From a checkpoint of a small transformer trained on Wikipedia.
Size: 8 layers, width 768, 12 heads of 64, MLP 3072 squared ReLU, vocabulary 32000, 106M parameters.
MLP neurons of a small language model. Each row is named by its layer, matrix (down: output weights) and neuron, and shows model dimensions 256-511. Each number is 128 + 32 x the weight over its row's rms, rounded and kept within 0 to 255. Numbers have three digits each.
A block is one neuron, or neurons of one layer that tend to fire together. After each block is what it responds to, as a language model described it from the Wikipedia text at the highest values.

L3.down647:091178170104124187051158152155122134119129149177100079142185107103106093149145112104142168084113116079093156165142132077138129162124108132104113077121118140091122149118142182110125119177109125120164121196141110122135136155163124085110229156065132176086111128132101136096161108144141132119117146162130120144135150081120152131082104161086086113114141114156108134131147168124120165165032067151137115093189099156157092162093121115104099125116152141097048124130070117089125142164107174129156087142126132077104118129128065129078184151113166117148131125146125083128123163148087189087111114168112142158196207113142163180112185102116057150160071163125130168178143114130151049134124128102125110151094108210044126167112138132162108098134158131141104114132208125087159137106107138
L3.down968:089140118052118090148106145147089114075126160133111153137152094132156164181130088138166142175167112133116131167146129137073122125134138175122099108112122116116158140123146152164139139114130106107130144123155114130144132130094113106115130109108162191125154095115149131160121084084114090092132175138123148130043113120157121188148102162132078095115104091140090143112232157102163104135111129152114089080153166087134093148134103103223111080141155099133134143124162135154132151120101116111177122153153139082142131127036109106064129185124139153158127117150112136080153102155102084129145114120109102149127146133057186141113122152113064095126094107129116138130104131145110103159134120067165056093122085163081159191102155112170092086137157126142184097107127082118165159181096142
Conjunction after plural noun

L3.down1846:181156097133076118178129174096158124117120027125130087140166092157126127077116122094117130149166136131135123137110098094132093159138153123097151109070222103083123113154102147109111094058105142125136101090189110101109137143078159123164119126233175118159140096129125179134147088113138150106109127145081161061095120058158074146095096148149141136101083157108125074061138160138110150145133127152124108090108132107160102189155146131130171114103115108093099105104095100194091133126102110103157180128197165097172097155087162160171148100175113099154139123133127057139098113161167170088096132104092094139086115109216045125157075145161112078133135142152126168206128114126115080127141093044104156164141162088100064132091085151145162137181122085110078101164160125116090107148100074
L3.down2950:154116135098073106149099119098120222114140102212111128163188173106113142129163089167139094197082110114087131149114130090102111060137057089167150160159154170105098144126122127145163138143050111139131118085076129086161162123109110099103154128157175118105093163122108120063131105109051124133138129145087147094152138129125168096113169120138152060103128107114094137164159124131112088143107134119115145162069094151096122134154115206104102127150100122097149172136175094114131107112119167151127136085167127087115116098128100082110099059175195160127100143159104136108121156164104078154113153127125132114115142132155183107100140111085136123141110121055092150090125176085087125131093101110153127186105089101105147129140069115122136123093135112184105089133131177097139153110109100
Link before filled value

L3.down517:129121148072091134148065144122181137124162098089132137118101132132144162125125149126119124140132147176116152047129124140122177144107100110183162123110094135138142120116133178124106133169124180172130130133144116124139084141105081106130143131144114130196128139146085177151087143144151089109076137057180144143138090129115213082137124120112151161103135131126162121091158051125131081135118177172111147094152108108162103119155132136158115107139117126176129068151188111142101145099155107119109098126149097114106142126134133166147112096119155174131113086109109131120117146145168165067129101153103138204123131172178138106221092127108143105155136181107103105189121111174205159140153156090151099099138110145070108149108136110181180135133103123102213077127119125096090119179187116
L3.down1922:134115136152171177088115134086148099121130107081174159084138122141145133107120110145152140110066148123139107119135125117081129148143159126082180154150074127148132130129164113072126081151087120111092176146120081129173140156118132090130124116109107145117111115143115159169139109115148139110118119123121129215155171110153128143123135159123133177111129126164084110139180110179110035130117150168145092151132106157191070116153138140129099132155112151173158105083164123134108147232147115104109089129087204193113136145185121137092137168094166205140164116105115112142164147149106098095040114112144099145106145185172092138176141092118152096042100116069091138121127143119124138125107099150113125140109110168110145122150118111103164138100092137099097075145180134137176138163182124
Be-verbs after subjects

L5.down515:118130127135138134164101111194141090085131163133098118160164140121110151122107129142143086084121097136090093145170118187053126111137134135127137201108155137147135142129163144081103103114066106131139158114087155122165107179159126114111200160096100170171156101129125085082165101069095132134148166111097123141094085124134137147127170143161156068154064127141119153086083127113116170138091135182138122108158100126092061094116115130151120151153083180163163077132153124163129119086121126150154120116054155096148102119086104114199165139144072164128071119122155134174121097153087087120133132149107171141109122098120143110177090104108127132128118109113127124085130133093123181071140157069126120110132124072119154173148176167158133164122156129105182170086146110129216165147171138
L5.down1121:124150143120123114112140148084124126135179084135141113150128117129102189193113124140142140151134167141123106094171118159019085126138142114131129123144079126123109083118107177117158105090156092091157122077130134115166095113176130130096180136137024131154111118104125114087146165154145129094070146156091107151150135132112097116090172183101158162135122132167122087096078139137159085140162177161168116167117070111139055074147089142172110157138148126160144091177200131116134124122127109193060136109137163133119099175159082180084176140139131122144146124153146140102115087128158147124113126112160104135121140139122113083184113078142133098122158151139181148139138142101116146131164174160094092137155081087194153159110133131088146167174175107131222116129109152201102114205138104
L5.down2210:102186084127133121077121123094105089102134083055085115113118090059084152112144119097190116106103177120153131114076190116093109091154085120212109132139160118112120081132079122177114146170138113148154144073077124129122098060149139108104183136228139122165144168116151142089166176158108125102112146078144128110132138147085138118139149164107165051000091084135117123164087133116202101160105162154124114145117146058126097149189168142154076172139118124090157113125177123112104123069101086085179170150137083113112183093110086117117123136119166123119161139105090145095139140140111117123129085105114107093155123079092138106150158141100123103167134159130124133099105120184215185124103106145133100112144161128197108119122109098191142101076138098045204115113151119144103113150156114
L5.down2508:206181083110126160132118093188068148177093079181107139134096202126115106176134095118096127176147100152131077146155192086118141126117132122143145107130124123110139124125107168117081146127094142080141108067135160172133157063093081134063142139192172182176167127134097148127183101114173149079030096175117070248126102110078106150105123148160133206176142133138115126205147149132159113132097103105067130107092128170157148148163102122182161121156134156094125151065134084099121145134125115127132066127073123119097128125172131122177169116114078193121128152090050135155046119126160168103116150109146139177121130085120153165168154118146169127193141120140111146102082136146182211168087172082142129141194148130126142182157124166176138109148174156114141141124183113092145135178181116
Copula after subject

L2.down57:105097139105126117169061109119150113104146083134133183197128127137146153141191108149145104145142098077143134116118110104165080098139148111177081141120144127157116148122154067143116159129109105094144117121123133210149121110190136098077082143146088143148102125138137132172116133067155080145116157141121143123149112185120115158157107149127096134167112105186121085176088186092155122139116089131136122120169161146073110059108143125118112095136133146070128075143097117151088118097104159083191111134125132144152101105132169173135097099106129166094103064123144146199135119169143115140194072098132143115106157108132144158122103158121146163166102096151092100112114071104123125156089125160162077136147172161169130060121125110108122100142099099143126188107149078095118143095122126
L2.down215:147146185131129151161124123138135083171107119179129131117192077121131140133152144129141194128113110168135128100072137120144059124122125069148081120175074144145084138102161149126113149107093170083051147159105118194085126142070125143135093136146171124144111100116152156160158129125117144133124104154132132133169153110131117158107154074100103129077128147152144099102134149100130119189123110098131140158202132080089114071098138175071121201148089158074083063122144118124127124128070171198152142138161079123124152183083120153074133067139155123166122120124095082184128167145126138205049148146149109150154159162164169131126120113135098099154152176165084136194140119156118138173118074141098067175126064160105146124132168112085159125109141103074139151103120146124149127109163130
L2.down1030:096119189167133142107081054143130106125159080162136108101164142123146093110103103138115153127119098161054119152135133112105131136176160102121100140164126139070091149148130146102138035106142110145088147055103128132191165147050185164100089105128084142113112112096108107151132144142132100150154157137128130134121187087151196140093157087109094090141096183163092124096109188186144086121121198142123112150228126122129098073154153101063132196145155091115146133182123088109151147094098142125113140115165160133145138188059082094067134118101106095112181147157129101137109060106110074130130096171155164128125140113148130136169176089111077143108071130113130175150152150110103123114159199130129179154113134127071078173105142149167151137149097160129089111057140153105132131166138155
L2.down1393:158161131154151117157150147109148105182118090158142154164133168154070143118078131168090085071095144155071126152158070161137160107180159133102162108193150135091105130125120097096184144139088160126129129121156155097117103088116115142104115126114104123177072240136116089094154094182131131156104140148098127127141148095164105096175124127115186144109136150177118114139070120151187157087147124110091141144073150164145091109157131142126139107114125114128085096154117081134144092158160150189179117177178129142098145179185146182111159144157098124166105130053145176121096096075217150169085147136156093064194166104118084108132141128151172141153122152170113103180114147196087189178147116123126132116050134085118153075082180189071094146109115106098104121074180178175131147175130118
L2.down1474:192149122091127192129100197048079135169111069165159162108113134138134144144145147111119209115099125117135096131135164096118081116128114140131116079148169097125103126139075137157134140114147074108096098127121100129110154149164169090188146159150123124060120148145101167139090181134155116067095155108120047082075134129133098121138128165137188126140106128181160157101103103110103089138151166144094089141136147199140078181104142176106060126160103086114092084125116145196061169054148156137108167135085134116183120126089107132165126103139177102153125099146117156125160112178162055185085149156110131153142176091137122128118082107185146170097068163151125116151086058090110119121102101126142130126170105134153103117145140143114130134057105089112127078076118129152133147134131162
L2.down1556:108099110111130143143122159169160134160103105150102128136115098159144058122088101141118111157094123113109115143139160176104099139119174173156211139122078127111111093141095146190084090149109216080134153090156127148186111119140129101119132062097159107154097080142213117145114106088111107102139152099158091084109116111156113143139089127095097163109130191175092142120145129085106139152121107112182072165099176144158113166096111148123118116079187102129134126127103146122120114095135071124154118137175158114123105135129137140077112145113126145180114115076076110108105150141126083125163090117114123125195205135098141152081149119115082175106141139153093121104148164098094110134125112089165080143116159190112189115078183111185083115124122102165131116137140078122143141098168130
L2.down1820:126205107105088140151174080138192188114085161160106155129128113200073155103131079076084184130155099150115091140129094098062101155090150199143192108100126124068167127145108143201177158121136105157110134198114115164152139157179134101099116148139115130119125108139117105118127158095123103092140096162175074138087090082168095147131148176126061154117135137119096142130144195186168103158136136126169080105174097128127128122157138124091148156087181121126122154133116157116146093152107084194128139135172049110109173090149068126081191104094183130168124141082059151202123145144144099116095076140123118153148125137082163127140152125111117119150069108162088119127100134164117143159139118131173094134162126160078154133094158072156101140127077117111147116127100068105082090081073150
L2.down2995:163116114124148144118151139161072167122128123169092112195149158104193114077091109139111142143051131114175117182103134156177141155102205153126112099127156153144195132116154125134120132105098069132147085188182186091089190127166166156093127134065153130119095135082112134088095150101067143108196146145097162132122078172113178129095155149110146134066115148128124148152124154129137102077094087096138137089109118130088094151145133057107124092029109136086143099166179109101113132119139128178127114160131144109161120098130193163136136087145146144103152128156123136192162151174159118140115128106096224109127121116154155127169179073106126070111138075067164189161114108125133137116119080143010092104118075114124148106075093119127140146160180143089131112122113089159170154132070144
Pairing connector tokens

L5.down385:191171103122127118150095131129099104107115109127151180130069082125057130109097145142122204068125129172116121068121110097138072142182177138124149123102136156135148134066136076145142139149159138156040122112074147136169140120173127114116136089105111093142128115153102108083106123088175114152108144107126112149156109146154133169104135154072148094123125050081136130154159123178123103109047150108150141189087137126066158134084190162105135158099124100171082140069161144135115108124131140123082064133151112181127134139154123039138103091117069174112098141111178134149093146170129080162104058097163106171090144135107098175112122191128175101066146098070160105114136142067082140094085097141091126092134155046161086115146076120121097139144133161028118144116137096147136192125048137
L5.down549:193120124121140117073148146109097191160121132178107130114198070132083145107146145103070191126135148106160081143100135128135077182123081122185108160138090131106140123084093149116086116104147123150127154180062081128057045159148045111094175118092143183164097077137114141156052112184131104114108113169087140176144102172088095202045113136128151085128080148144131134113119105071128124106191131125126088141135123121133097064113209117136129153105174102161133136145155102095129142118147102111131162147121125177099094145110204137194192134193150108146152129096154054164101098147131084188121162223131126132100138138198086182078127064120139141132166112189185094127156187101117110148100122066134103117160135134128149130088096123148130154118170112054114133134117132086102156107078129
L5.down3048:183171109150110175088145085139169153144183173082126105137125136025134152155161113151189118158125112145124127158129112170096071073115143194176079111167178137101135188083090087120108102085113146144135108113075100102073125141123145021144089140140127123126066139104116141148144132059120112142167143164108078154118108144152132136121141083091151142122100147111135158148110099155211085156103102081082122153084097167198095145139188099143118142134165117126128139120125133105120116086119134094133085088133103154144107138140128157079132080085163098086114140098112156107090125111114159158133183129080097155243165105096094137133137090120158104133144149097140164118116085095131107082134153112108105084082141114129174142155157155123155131127113128118094157096143166180138101146114153
L5.down3067:142170133151095149103120186139110095153135139127073190093159078120106136138175093152194137113111119172146146133056143198163050030088197173119115091068110121135176193126129168103157125113148159106128152097096112154150126190090121091095091087118157132112111097087115137110125183108115115158129133111108061112119130133105165217136124128109148114148084176136131140149162115086120179128091107137120128151085112093072067135079164124111120188131109163151110130187149177105107111142140100129181094162131112196156056165090091111137142074100103085185079185124190121096106113128101106081112190099133128131142165114120074158152111105124139113078139140124110162112092087139098181095156167123128105106135141106039163143113111112155120080176144110027137134090184124128116145128130096
Word-joining connector tokens

L2.down293:211125110131146149091140155120126098152127088143210129080190160133078125141131160113056094123101119058129166134118131107120114114127135156128122160167118149154137090152061114160144099111146150134098143120199110133128068111140141088186164097109138115160158120122074131115093141118100100161142161108111149105113107108101123130126125133090144105114134123130143118155078169142133144135134161062124110094159129119126094121132180118139117123205176132159196109056099127116162045123121093071187153164148147139112154124111136134141144128132094100139161113129193099142125163119141135139085142218095097157128190166117110116112103149152191115104130134128160168061125135104117164114145086107144132135168157148114210117103138089159148188120149193107207115092102216119147177140136142
L2.down656:170092082122140222162133154099152131152083078104096066138145161164111102107163141106105151158163187149091105123107102134093081118151116134039078118155082134127132130180160152119098103125124130125112130146148151198093117164110114071106117156156113090149109124098152127103126152137129115148148142115112100174151153131166103137105137176064169098088060087155156100084152150191183118104164179224137088147145137155144119127186156099166124158187143193126133130098114130149122142145079145166135076155134138149149133165057133091148179151172090155121063119109098163116145061122107064136068190153164134091130130158165155136180134147144163182111108158156107124148141129141174140117066156128139134122139151224083159159131139096084138172116115206082140083108179144155176074116113105
L2.down702:162146149167117150086050171126158094168158032108090137123089166204099135180150134096180094121132176115117151145103130098027122199164168138126146127117074151137128120144089161132157117138131121159127149115159119178102185101151179187156115108154124102137158132132120117133122181183151169141112155166123139109156151134085118098113139136140140155127075094119103088169121147092131174090075192123120107193141186100148027088195182137104095109122162146135089101129191189168111178151125081144121135126163093110163143108109103128097133135154127120122147139154137128126166109175115119139032178135157154113151116110143131113135117113082110085145149177061163132117113175130173158127101058129128101131081113174195182132096126036116110120135121148092162078132176108177144141130146181
L2.down741:151126162162143091132146174141161097227101113176105124093114125094190116145099161128186112151095153090110118125143185119139160112094111122169125135059176136123113123126134130157074137127111180115150099158136114148121116107097125137137128118105178080110181115132127145084149073128133110116117121084109125115101118143108135108122154136141142160150144108107116166119134058176043081172096150180133102136181127153131121126072169173159110152082116140150108090126082113121121127131133196149106110136086129112155100165107206175088190056090123154125122085072124066116118160067079135131076093106105131116132110061145061157163145125138128080139098123109129114109115132115145163102127121169076120144081145062094070187113151190066138073103094088137169147123160145109157119158104173
L2.down1288:141113177176147218124115105162109090125145088105166105125081112176141178112152039112126143086113136151055090152200107197131131175123103158094117136137135126131077110163135151181111105086122155146137113116183073023126157162086156061118131128118072115093152106139137135059092159176161161082130140134218170175211123157212129139083136161091134171075117129141115115150073144140109107142218136103180070086160219120132038144116165151143117101087190171151100159104179112190132138135157111090142145144134090082152148103152163093152174167074170125093151140129124132130143131218095087134094145108100150143194100159106041118126191138106145112121144117100170148151149104081103169160123144112102153143126155116145073094103199060158142151181119122144161160113100075105169137124170120
L2.down1387:082104154110179069107122151127158130101111091089151103178149169124120089136106194115173126131107187121114093142108170100104129150157171151134177187102134110112201177173090094159111081157069163196145133129130131103205130187117153147131111129104098107152121134109057120097117154137132100125114149156087105194140185115170111170089097118107146018074109111145129092132095162115178074172103126201152164110158174102098121129180157138116080145150113140143129118169112132190205160149118137161119138107126072107166153104134115158133104096082126114147193154180107113075170112153114127104106128116113174110201084205143122066174169100168107122140180132053132165128132173150151123185098070100159162138144115129164125125171144116135073142145144134150164094193132066113123056088095136
L2.down2085:124170116117150010126107162099146201142090102113117114127174117118125122133079133105157131128167106072133123113168143103074130087163155164159141204164124106154228172106134119104078118144040174093105168143147148178172087107181091119111140098147195086099153100148111141128129114141068132156122105141127149115129145166114124136062094180149074167139092156072162048116095074114073119173139073178171145099081101136106185089142112215112106101105146139134131149114120152105145125122138106093167139150160095159130169125083115143150127098106109120152116080123134088170142107074113132154101132143153118120098165120114108147124113135067076146135153124143117096174159107099196127159135142114139083153152142124167128132085145072139171131184111164126078118108169151085122105114095153
L2.down2416:133139150183112195127116116117111145151081124103059139124119109120120162124151104136120079097174042103164138133157061168146146169110145136158167089101114142076183131153129170126155078150096098086157101144099130094098087086096125092101243133128124138099115132176104153132109146121090084165104185094124148126143103196096108131087155103105109077106137139109115086109136170125125186128135119117165140104116101095153158148114092105089125094131125102093099191137100146127130110070087105167168078112165109176167083127106175155186130083103110162109107151159141184108152123179062160173136094141190055157152132093108098147109103150069111155122131116168115096087124104122140093187189111135165129175125073141134217182116095114146165115119146110118087142109168018045129151144113133
Contracted copula after pronouns

L5.down623:084158138096126114115154112069185155022118127099107116091135114142170137158174133075123127187120148082139142138153136129112137097087159156133128126105085125134190144139172126148141156147118119095123103110093082126121199127105083105116082113145111109095099164121134135120123146126129155138155128105113137098150166135176142128125166155179103148189122110089038120104135114119106151161164148112173131172092134162112080101153125123131129105128157086177108132099115173079107150106149067191133107076092085123103122132136112094082159098173075157119134120093185125175117123127135132154108198143090152187182107114079121102131140155141182151133156144145034136118114093078137142102162127115174144091125127155132128127161106080197129139132122091136101099094108123104110105065174129
L5.down827:148119164136110154093131061078171136057210061099069102136168088144149146089107090143111150098166108148064158108095149129060161094120144117106142101146131110111168096119123100140176092121122142111061090124151125084086113104151129138129177110111118138063194200102146131068117168144131151154143118125154147121129117086135163169227161121163092104140214127118112118110124124158173109124127079103196125149060109165153170121108085107125145127143103174147113061157166111168101120136137173164091145085080102095143131163091075127162187170101103147135131125092126151101162160116094075146182182203115165178150090145133145142148121166116121167117064145152150184129164085088148098148124079090131099121127136139189145191105134138111205067162099116100141053119129205153115149079093137
L5.down1069:054160120091110163106145136117105129113164083072078158103089099135093156183111146139149165116176113106124143101166117166114118130077188205084170135147168124132151143122152111126133133068143164136197114153084131116089172168099093149148098174106172105157124073162139090100190150131099137138133145148143134155132087093167112111137091143088136115135144153050103187087136169177194063144101123159195150131189102120123093124126122120138144111171092100119132185088230116153145182066138144147152109148115142117110119091126049118179145138147203172077103124119196173165153118122132173104131167161161150115190151104091136146144113164145155117139142125205191096075116039157157135153149181143182129122105100126084132046073156134143130135124088122175133104116139146162150167120160168
L5.down2836:159116115169187168113142158059127139077081119127122104108150069138166144119144125138128119161149094182084119101189153156078064127066104146114122198098165074166116086129158132161171146154138192157122198131076079161162109147174144158164161131200126161130115179100075124173069132091163126138132177103065092082112136131162118188132167180042117169078029144123161162110124131098125134166140122132137148148118113094098135065111139124141133132140122146078077084168123122149131151133085098096115163103154069146102106127054119150118108145079146128140111174104129123104072138096089070165127120185132135119121097103166146170092075096058159186088135150183091116123129123168160148148102127122120101140144103122138119219112172138096164137145117157049146118094096148158092090136108133
Field-label value separators

L2.down363:163094161131101140184132172136119205109126101127145131110097126159118162161165166132150092126192157110092136138091103222114131142151097117107165084092138135104115124162176124168151130090119155178149155160201131168155150143110075098059082135153080165075184191081118128130137147142146114171131131143118095148136110165181073076106134198109119119114104095130135144073104166183149123179091105141147158119127142090144118107076171080135138128140136140122187105140098142140069119156089126090122150126130127109058091191025162115060168132112113119104148122131106135117155095135139119124120142096118108101146105089142187091135095119169092152091139099158173181130164137050111087166155168125119119075128145113061191154113099163129110110123185116064160184072137089136063154096099124
L2.down422:128116171137142153132085100054117223117132144128116102163136106116149131140163105138107120153095120193153162147116105098112155124098103144156100153111111171066147074104074122132141110151159092129103089153114129081136117165141121169117186128054139159136119113135127087144143126137137085171132089160133185123140123137145113141140130130198108140110136154163112113159121152109119136142156097086112084122117112156094125098137148162126112112123135092116113188117056143139136143111094113162115160222157117173145121123129103133101140050116140135141173103115145109101170114145129103111133098115130117119158141179154134081096130057130081127141079200103155107129087172084128113131136136122159155129184149118133137117092191195095121161113125191142101091137150109108175073154126113
L2.down1138:082144172077123121112120145129159126110105197186107114136120125126151147156155142107152143082161101069198082095131046124068150058171140146110110112156140137151144119135092120092176131155120109106172074078158089190096140131109150141130164128163111099130102128090100113116126142169093147109174090157117112090164095163093085116120102160195098128121132123107094145073149128196128115110179133116077121120193107148134152091126141107094140209085073134098123127128118129179130180061151125124146175157141112075126106129126080178134106170149132115153076134115196133143152188161135174160064120116131093075151144113131137097088125114147118128128131089132186146119120092125129075102151142140119136103101128141164140070145141154075106101123140117139116127124182081084103106115142149
L2.down2326:060174146166120150123185101145132115212112072069098154089060156164127154109148101160132177136141157085121129107132116149117133111069128071088107111132122122133204149163124151122137110118103112075163148183162049119141109108088130102133123178133127115148048145154070145076156124105029100106128123147124146162129182120123070132144081114116165145139104100097135159085062084159134099089121169110132129158081132121074125129102205101157059184148142159124117139149087158096059122160116149133113141112176111059176148158107181147103114093167137111131132099119101166127126115139107138158116164085133135109117139100087110151153140114124118134135133118132094126110128202119120116147156122109103229065099151177149174097127151106128148161134134119140134098154145156156125131127129097
L2.down2376:147105136087099136143098132063132142106168173181134124161147132133182152184083137136101097097147132110164151148169106124175113089173111106119102138105148146173099115179071091134092143123127095146102111109115140151134117137133153083118165108222096106079173144132134125198071103125177101128113101131087114133092138112169095078112170137083095116109116121137156187065142145101143093183110186159184163182144132100178106159125126121124122150094149073163169089056106123146197119124160159154168096178109146132160106173133120115107120142087086117131125142144084149092097151116162111140148147114072105121170093138135121103136138095140096119098122103141119102172131157110118149163141200101142133160131112141140112184172136246162088133110117079113086093134139154114105104142108153
L2.down2438:132064132134084114158165158070164140186102148190124131220168097122178143180125124120137066132171111121128153111123152139136140071144139127164151084080139107110110148164048131117078189174117149146116117146124180139159097158171130174114125126129145124132146179101161169166126107087136114095091144170130137136089140117124162171177162164118042117068117167183112127104177086118117077141114195106092148138063107108148106112124116099141152141172122178152173083172113121123131114120097112119071121110123167082125078139094129090162120118141137127117158089105097171129119169098077101135149143087126128138127091186120132145149136136133090115111118163093152093162059091085098136169165190108123125138130116161064169167175114119110097053082094114111145160079167158118093170129111154
L2.down2843:162145158166113139127138052136131081076111137093117137119117078096162141083133100124138099084112078128170136102143178140102168110213165129118138065082151130108145109188132162152105148115128093128124133136083142101100159159148077103119126165130107126134100133158140131193201088135130141135115139116169201095115040148122137165131197122054155152135097132096078129179155145130151126128097137148070168108160112093168173103135175127114126206101116143110137124189175125157166075107105106114089164107122125144136163161130109100177078086105137158138144114145178094171155114207179060176165125057185119121131123078113122126100141112088117088112108120141091089148134097157121071126090199101114138177129108099125052146122124155112123116166174118132078085110177123144089159132081121
L2.down3071:175118138090165131105127107119133114118092113143119154128122157057154053131161116129163087141096112103130137082151147095134171110126080145108077095155135074092155127116175119151092133157055107085098096095206087102117123098119142172085134139162095182133117137047179164190171132089109069177134114107152117143124075133142133154140135170131132090095159077135145110155095130089092095126108169117117129171135072136144126088139151163153112175096151124170152145123130041121136127126161119083120157162140135136110152180173092127130121160094048150166093128144144116137094145128135131100141121159149132092129137100102139119149148121090101098151175091149164129153092178119142099107135130088096152170093107118188121119183155120122106133106160103089076117130189102120080109167140145
Slot before a value